Weights of a small transformer language model.
Training: a variant of Muon for these matrices, 270M tokens, 8544 steps.
MLP neurons of a small language model. Each row is named by its layer, matrix (up: input weights) and neuron, and shows model dimensions 0-63. Each number is 200 + 20 x the weight over its row's rms, rounded and kept within 0 to 999.
A block is one neuron, or neurons of one layer that tend to fire together. After each block is what it responds to, as a language model described it from the Wikipedia text at the highest values.

L3.up278,241,224,213,194,217,235,199,215,183,180,218,193,239,218,177,160,241,175,237,179,167,200,175,168,208,205,187,197,192,190,176,197,208,181,175,210,175,226,201,202,205,215,169,193,221,182,166,189,176,190,196,181,168,217,204,217,171,194,212,180,201,205,216,227
L3.up452,184,210,196,206,248,215,193,183,200,222,193,205,212,226,186,195,186,171,208,212,205,182,209,178,173,217,225,197,185,198,192,220,231,167,178,210,228,200,182,209,219,198,190,173,211,215,195,199,201,190,205,195,181,218,209,158,234,242,233,168,157,218,208,209
L3.up535,243,210,207,218,233,216,203,194,210,187,206,177,178,216,210,199,215,157,186,228,215,199,186,194,203,218,181,198,217,198,194,202,154,206,202,227,211,197,207,192,200,171,192,182,222,221,221,202,207,210,198,178,237,154,191,180,207,204,194,222,209,225,193,213
L3.up561,180,191,177,168,194,208,220,186,173,201,203,199,233,186,189,198,221,192,238,215,214,228,216,175,163,239,198,173,200,240,173,178,248,204,194,155,177,201,163,197,192,169,171,201,196,186,201,188,189,199,179,177,202,175,178,179,227,211,187,213,173,181,228,190
Word-internal piece after prefix

L2.up152,189,190,161,211,182,225,209,221,191,209,195,217,213,212,213,236,233,200,185,181,209,189,169,187,193,217,241,187,214,210,179,185,206,210,170,222,234,227,250,184,194,189,228,200,213,225,180,227,163,204,175,185,229,197,189,205,163,202,196,203,193,208,172,211
Mid-word pieces and date parts

L5.up63,213,170,206,177,189,204,228,189,199,179,200,180,233,182,205,187,202,206,230,238,212,195,194,210,191,210,214,182,190,196,204,226,192,185,209,187,196,229,206,220,179,157,191,182,209,214,196,202,167,197,220,186,212,200,246,198,194,214,154,165,210,226,219,202
L5.up137,206,186,195,179,235,227,202,165,229,221,189,196,227,240,199,185,205,188,190,207,237,201,194,209,227,199,188,173,188,233,189,215,203,181,213,202,229,160,175,176,230,176,230,222,256,243,205,221,195,168,205,194,186,191,200,183,197,208,197,187,207,207,235,186
L5.up255,181,186,212,185,174,220,204,149,210,214,173,197,190,193,212,206,209,204,199,221,202,209,202,169,148,194,220,180,199,208,224,219,172,251,245,200,235,254,208,226,181,222,228,186,207,201,196,175,189,171,207,204,231,214,205,229,212,179,177,220,185,212,230,203
L5.up431,193,195,220,231,180,206,190,199,176,157,179,175,249,162,189,166,214,193,214,188,203,202,178,192,194,187,223,174,210,177,183,187,192,225,205,218,202,189,234,198,202,182,195,206,184,194,194,153,201,195,221,184,188,187,255,224,206,177,207,204,203,175,219,194
L5.up506,216,234,201,197,223,209,198,199,218,190,180,169,217,201,189,235,218,216,200,197,182,190,190,180,225,206,208,198,206,145,178,211,208,191,224,234,191,199,182,216,202,212,222,188,181,165,218,207,233,159,187,214,233,178,254,199,209,206,156,239,206,210,184,187
L5.up514,184,189,204,177,189,221,212,209,162,145,178,207,225,176,199,202,206,203,213,194,210,203,193,179,188,228,237,195,198,194,204,224,214,178,180,186,212,202,244,186,220,181,210,193,207,214,210,199,203,206,176,194,223,211,212,206,220,188,186,156,223,241,251,216
L5.up527,241,201,180,164,214,181,200,209,209,165,199,182,210,213,203,172,195,215,231,225,180,191,189,244,173,190,181,202,206,226,176,231,152,213,199,212,222,219,194,185,210,207,204,163,199,197,204,195,209,221,225,213,202,190,197,185,218,226,206,230,196,230,214,206
L5.up570,183,192,188,186,163,205,231,210,185,176,199,188,223,240,200,167,193,194,214,198,188,208,174,206,189,204,226,207,209,221,197,218,188,190,213,200,224,209,249,166,205,202,183,174,169,243,156,175,164,207,216,209,220,199,242,199,197,207,215,176,205,233,191,241
L5.up603,179,213,184,166,184,157,206,178,197,217,202,187,193,204,202,167,191,194,189,218,240,250,201,185,195,213,234,188,239,188,198,262,220,227,204,223,212,194,207,202,197,189,216,225,207,200,220,192,220,185,227,200,220,181,211,216,188,186,217,220,185,226,216,225
L5.up604,179,187,212,191,212,220,205,203,180,209,198,190,184,169,168,186,224,147,192,212,187,207,184,193,193,192,219,177,198,211,207,203,192,199,221,181,239,211,204,191,202,184,194,198,216,190,247,226,203,216,173,196,175,199,170,199,166,223,211,226,218,209,160,223
L5.up608,183,207,208,224,167,214,196,217,216,193,198,192,201,256,174,210,190,176,192,230,202,202,176,173,166,214,192,171,218,179,198,233,197,213,152,180,177,212,223,222,231,196,178,199,198,191,179,190,204,216,198,179,209,182,202,173,217,238,225,217,195,192,229,228
L5.up630,179,199,164,217,199,213,231,171,209,163,226,221,217,147,216,164,240,240,181,231,184,207,201,146,191,189,183,175,183,207,194,188,224,227,210,196,192,190,213,208,231,186,174,205,216,203,201,202,209,185,218,177,188,170,204,188,189,232,164,192,193,188,177,225
L5.up667,180,186,195,211,216,185,210,186,214,211,185,200,190,195,211,187,192,211,250,203,218,188,202,165,220,172,165,184,203,177,181,221,178,229,199,206,224,204,180,187,181,170,215,210,229,196,202,210,169,188,195,204,222,204,179,186,188,193,192,196,222,205,203,212
L5.up678,223,205,183,184,233,202,195,182,200,199,219,169,201,176,208,195,212,171,226,225,193,191,181,202,195,236,239,211,226,179,218,182,215,204,188,207,193,199,188,185,198,148,185,232,217,219,178,195,215,217,200,224,205,172,204,181,190,213,202,173,190,203,193,183
L5.up712,200,220,189,190,217,179,206,162,187,194,197,200,215,233,176,183,154,198,176,237,219,186,201,229,197,188,221,145,223,194,206,182,170,232,235,185,214,215,234,239,214,164,236,197,216,169,185,205,172,204,207,167,192,178,230,214,201,191,177,212,206,245,175,221
L5.up752,208,202,220,203,178,195,214,171,213,226,179,180,201,196,192,217,227,187,206,229,185,193,187,200,164,222,209,193,197,199,231,218,211,200,187,222,202,200,183,205,196,158,206,177,193,190,203,169,209,202,193,210,196,170,186,208,217,199,175,214,200,228,238,192
Second piece of split words

L5.up69,197,246,163,215,179,197,216,214,193,211,154,186,205,181,162,201,202,211,213,200,183,168,202,211,211,224,209,176,220,187,191,158,185,206,192,192,190,198,201,226,200,208,223,207,214,176,203,171,221,189,211,227,237,223,214,210,226,183,206,193,189,201,209,188
L5.up120,186,183,195,201,234,216,205,197,212,216,208,210,220,201,207,223,222,216,225,203,213,199,210,267,198,187,201,161,214,209,186,198,192,200,159,215,163,185,184,202,213,207,208,237,216,204,182,163,219,198,198,210,171,186,191,183,197,190,216,201,188,206,163,153
L5.up198,205,212,217,242,187,194,223,223,199,186,212,172,153,231,218,221,182,173,234,193,194,203,172,211,173,196,216,190,226,193,208,214,247,201,191,217,205,227,191,207,197,239,226,228,181,206,204,161,205,223,191,209,175,206,207,177,196,193,186,197,187,199,180,179
L5.up216,185,180,204,226,216,232,186,199,223,172,241,218,181,191,235,209,221,183,202,205,196,170,228,197,224,205,197,189,149,189,193,174,182,178,199,198,205,211,210,218,246,226,192,242,231,207,205,206,214,201,186,196,232,209,181,196,164,223,193,179,188,189,201,215
L5.up360,179,197,174,213,178,161,192,176,198,215,214,205,221,184,184,201,189,207,219,196,231,221,225,200,232,210,211,231,194,203,171,219,199,207,183,189,175,206,193,189,175,168,198,204,208,222,245,199,192,214,206,233,228,191,191,201,197,179,193,203,186,195,194,237
L5.up389,186,203,201,225,216,183,222,175,230,192,214,200,207,196,199,199,201,197,185,190,236,198,211,212,219,177,183,213,175,210,203,216,220,179,201,218,235,196,215,203,199,176,191,192,168,177,194,190,231,196,200,242,181,190,220,176,206,184,176,183,201,198,240,207
L5.up442,196,175,180,189,206,209,199,175,213,179,207,174,200,212,183,187,204,189,197,221,236,222,216,194,205,200,171,211,195,187,172,220,172,204,204,223,207,234,181,208,236,153,192,230,210,211,169,180,246,222,200,198,198,202,197,195,201,191,192,228,189,174,204,194
L5.up518,186,241,180,197,172,189,178,214,220,183,218,196,197,205,235,202,166,224,223,199,193,196,218,213,195,194,185,177,177,207,243,192,202,160,233,245,161,226,176,166,212,222,230,161,192,213,210,205,184,210,202,213,202,187,190,198,202,182,201,186,188,205,232,218
L5.up553,185,225,191,188,208,185,184,206,231,167,202,193,208,192,174,171,185,217,175,203,233,242,189,177,197,174,249,194,225,201,204,236,237,164,198,204,171,201,203,203,195,191,226,223,228,184,190,208,204,198,218,203,192,202,184,212,205,178,193,195,210,243,205,208
L5.up562,207,198,182,242,186,202,160,193,215,227,213,208,204,164,215,228,197,187,186,227,203,209,184,200,197,254,167,198,207,179,210,209,191,222,205,177,167,228,228,212,204,252,185,191,220,194,207,201,199,183,210,197,180,183,196,203,169,212,163,205,254,221,214,234
L5.up587,210,190,212,161,234,161,191,222,229,159,178,206,225,203,216,208,170,211,219,198,219,200,188,206,221,210,197,215,208,226,192,203,219,204,166,210,188,192,162,233,200,195,202,226,210,222,173,222,163,214,215,234,188,182,206,226,200,205,213,200,174,211,175,246
L5.up591,204,198,203,188,253,186,190,239,213,181,183,211,201,175,169,224,189,200,189,168,187,188,170,222,221,216,210,254,229,172,206,207,170,185,181,180,228,205,191,198,191,190,202,229,189,218,196,201,186,235,208,191,201,198,247,213,214,203,177,221,178,206,225,196
L5.up626,235,202,218,232,218,151,175,220,205,228,212,214,255,188,230,175,159,194,226,183,214,205,207,173,197,207,174,203,185,204,165,186,206,191,196,249,207,160,207,193,175,193,173,189,194,206,199,219,217,197,195,200,205,183,210,188,215,207,191,167,192,209,242,211
L5.up693,197,216,216,206,232,191,199,246,217,175,185,171,191,186,226,201,141,185,242,208,209,220,192,191,212,186,192,234,218,226,204,199,215,190,204,204,193,164,178,191,199,187,181,223,181,207,209,176,192,184,195,211,191,216,225,183,224,202,212,197,205,235,169,217
L5.up715,230,198,218,201,202,167,196,220,165,173,195,222,205,193,207,170,172,237,207,182,220,203,218,203,206,190,166,207,206,226,178,196,183,222,191,206,193,201,183,193,189,216,194,223,190,207,220,196,238,196,230,209,228,177,151,217,214,245,212,201,172,199,207,176
L5.up737,205,211,196,218,189,239,164,217,208,196,196,219,187,199,151,199,208,195,187,172,239,204,215,205,194,196,231,205,222,194,185,204,197,234,193,227,212,211,225,177,198,159,186,179,185,161,189,208,208,201,169,190,214,181,181,201,204,216,175,219,198,218,193,192
Occupation suffixes and periods

L5.up57,213,186,184,210,214,219,217,240,167,189,204,178,188,235,200,205,218,191,166,213,238,187,181,193,234,193,188,206,219,210,179,180,179,222,179,202,257,208,194,181,206,203,206,196,216,196,209,199,197,198,207,171,208,194,198,223,188,188,188,205,184,199,204,220
L5.up103,216,194,183,215,190,165,208,208,199,204,200,171,186,174,179,218,190,186,200,198,206,215,211,167,194,181,190,236,235,187,193,210,217,176,218,198,201,179,219,212,203,197,237,195,204,205,210,196,188,194,204,226,204,226,214,185,195,208,194,216,213,198,183,219
L5.up144,223,193,188,217,206,223,186,202,178,221,212,205,226,233,213,205,181,123,187,194,180,189,194,197,220,191,198,157,213,190,183,204,180,184,184,228,204,234,224,203,211,217,210,215,185,179,201,218,188,212,191,193,206,195,221,215,183,205,200,180,208,249,168,165
L5.up227,183,235,210,209,207,204,232,198,180,181,240,189,193,222,193,186,212,207,214,178,209,225,206,209,190,198,165,164,178,256,177,189,198,207,161,150,208,181,197,205,184,201,199,201,195,181,166,186,208,207,202,202,176,203,196,223,186,193,207,212,197,203,160,235
L5.up231,225,201,207,214,192,211,215,169,188,201,210,235,196,209,182,213,216,187,183,180,191,195,187,152,192,230,202,209,184,224,229,206,174,217,189,178,244,236,190,246,182,206,211,214,198,232,198,199,226,198,221,217,204,193,194,209,191,243,200,194,199,198,227,199
L5.up273,162,231,221,191,165,201,184,208,202,236,220,213,202,189,223,211,204,199,174,210,200,247,248,185,190,187,206,217,207,188,196,212,206,198,209,228,215,204,214,218,195,252,225,225,185,181,225,212,220,190,188,209,186,179,203,189,208,211,197,165,234,205,220,207
L5.up302,205,183,193,216,187,209,201,187,149,213,193,173,178,205,189,176,216,222,216,192,203,182,187,181,194,166,211,184,185,202,194,221,170,202,198,199,213,174,232,209,208,231,201,189,194,206,205,221,172,140,198,202,238,190,201,232,169,211,184,212,179,202,190,212
L5.up334,198,214,200,212,198,209,213,176,203,182,216,166,236,192,178,211,206,177,190,208,232,209,184,198,191,191,203,219,215,221,191,223,209,224,186,211,216,177,209,207,213,200,213,187,203,244,168,199,216,212,217,216,204,210,224,206,199,200,200,226,180,194,183,230
L5.up348,227,219,188,225,162,205,215,183,223,211,211,209,191,219,230,204,238,226,190,197,219,174,197,196,178,240,183,219,226,226,169,189,188,209,196,209,246,177,172,199,199,189,212,230,224,212,211,189,172,204,191,227,227,190,199,200,211,209,223,202,194,202,193,177
L5.up385,193,152,177,212,228,205,194,190,197,224,208,218,210,212,219,185,204,176,192,210,184,211,175,175,220,191,186,206,167,207,206,204,205,189,206,169,224,208,203,220,157,187,189,196,193,228,182,173,220,193,190,209,169,196,235,210,188,206,192,253,193,186,218,207
L5.up517,194,171,245,231,181,216,200,196,215,200,196,195,212,203,169,218,224,207,185,224,193,213,220,185,187,209,223,203,189,197,182,200,242,203,216,208,171,206,223,182,283,210,260,198,207,218,236,196,217,218,218,191,196,193,150,197,204,219,233,211,189,173,183,188
L5.up541,192,229,221,229,168,209,201,208,187,206,178,175,179,188,180,218,209,193,231,180,216,215,216,173,186,173,192,154,221,202,225,185,207,192,221,212,209,192,181,228,211,183,217,216,188,196,205,210,174,248,228,179,196,172,174,184,183,203,213,172,218,195,178,201
L5.up547,177,222,194,213,215,206,210,207,249,203,211,198,177,186,180,217,201,183,202,164,221,209,170,215,172,230,200,227,233,199,213,228,192,224,212,205,204,242,203,201,213,185,177,204,174,180,179,231,180,228,219,210,218,216,182,205,219,199,216,190,185,185,200,178
L5.up560,190,216,177,189,213,184,206,216,185,240,184,191,165,224,227,168,236,200,220,176,168,176,213,159,196,184,182,161,212,210,195,195,194,208,222,227,228,207,198,213,196,193,207,216,200,197,179,187,220,173,199,200,250,166,160,202,208,182,223,192,193,242,190,201
L5.up595,209,201,228,189,212,215,192,180,213,211,188,210,272,198,192,204,196,196,195,213,211,168,242,207,184,225,215,211,185,211,165,206,151,208,208,179,207,218,236,186,187,189,219,198,200,230,171,172,198,219,217,202,227,203,214,179,183,200,204,218,179,177,180,208
L5.up674,212,203,191,231,194,207,182,206,214,189,190,189,211,244,207,209,245,186,203,215,211,193,156,222,226,206,208,223,210,197,169,210,249,171,167,205,196,185,157,188,228,216,199,185,195,169,191,219,232,202,197,192,215,210,197,202,180,210,172,224,190,219,227,188
Main verb after subject

L2.up331,209,216,186,197,194,232,185,199,192,181,193,197,219,209,198,201,188,213,218,221,221,169,202,208,191,206,213,174,202,202,161,205,195,171,178,208,206,183,219,223,199,183,199,185,190,203,207,225,237,207,245,188,222,196,205,195,186,223,222,191,191,211,197,229
Mid-word piece continuation

L2.up722,221,202,209,225,217,155,186,200,199,198,204,209,174,230,179,238,176,231,199,196,212,183,168,206,205,206,190,156,208,203,209,214,209,173,196,180,137,185,212,190,226,205,186,200,182,192,201,205,220,193,209,208,230,192,182,218,230,193,173,192,188,234,175,220
Agent-noun endings

L2.up456,172,191,194,219,179,161,232,214,235,199,214,198,191,182,181,190,175,157,211,219,207,244,218,184,188,232,187,188,225,180,204,235,234,180,202,190,202,206,232,217,180,200,171,214,224,189,211,207,256,219,221,208,235,181,185,182,219,229,215,178,176,234,190,169
Sentence-ending boundaries

L3.up208,176,192,180,205,209,205,193,210,199,219,173,196,198,211,185,230,212,230,188,199,216,201,180,184,195,198,174,146,210,179,203,221,196,208,211,197,188,214,186,186,215,180,200,205,202,213,216,194,204,198,200,229,244,184,209,244,192,193,177,200,193,194,180,212
L3.up256,184,203,231,201,173,197,218,161,223,173,194,200,212,204,178,219,186,167,224,186,227,220,175,181,213,218,200,155,197,203,170,194,202,172,212,204,197,191,175,209,248,218,202,238,207,177,225,210,197,212,171,174,216,207,213,170,175,196,190,216,202,198,213,208
L3.up612,197,238,192,207,187,191,195,204,200,212,195,204,198,196,169,236,189,177,216,217,177,204,226,193,184,219,212,203,220,219,194,211,187,184,214,203,180,206,197,207,173,211,220,229,173,239,178,191,252,219,184,213,221,197,202,220,216,172,213,177,201,206,215,248
L3.up746,210,208,203,240,192,192,219,228,208,199,247,172,191,201,185,180,211,180,201,207,168,226,194,213,192,178,193,174,219,230,176,199,181,193,179,208,184,185,184,207,201,204,180,193,210,212,214,179,198,199,208,188,207,196,168,194,178,195,153,204,167,186,199,224
Sentence-ending periods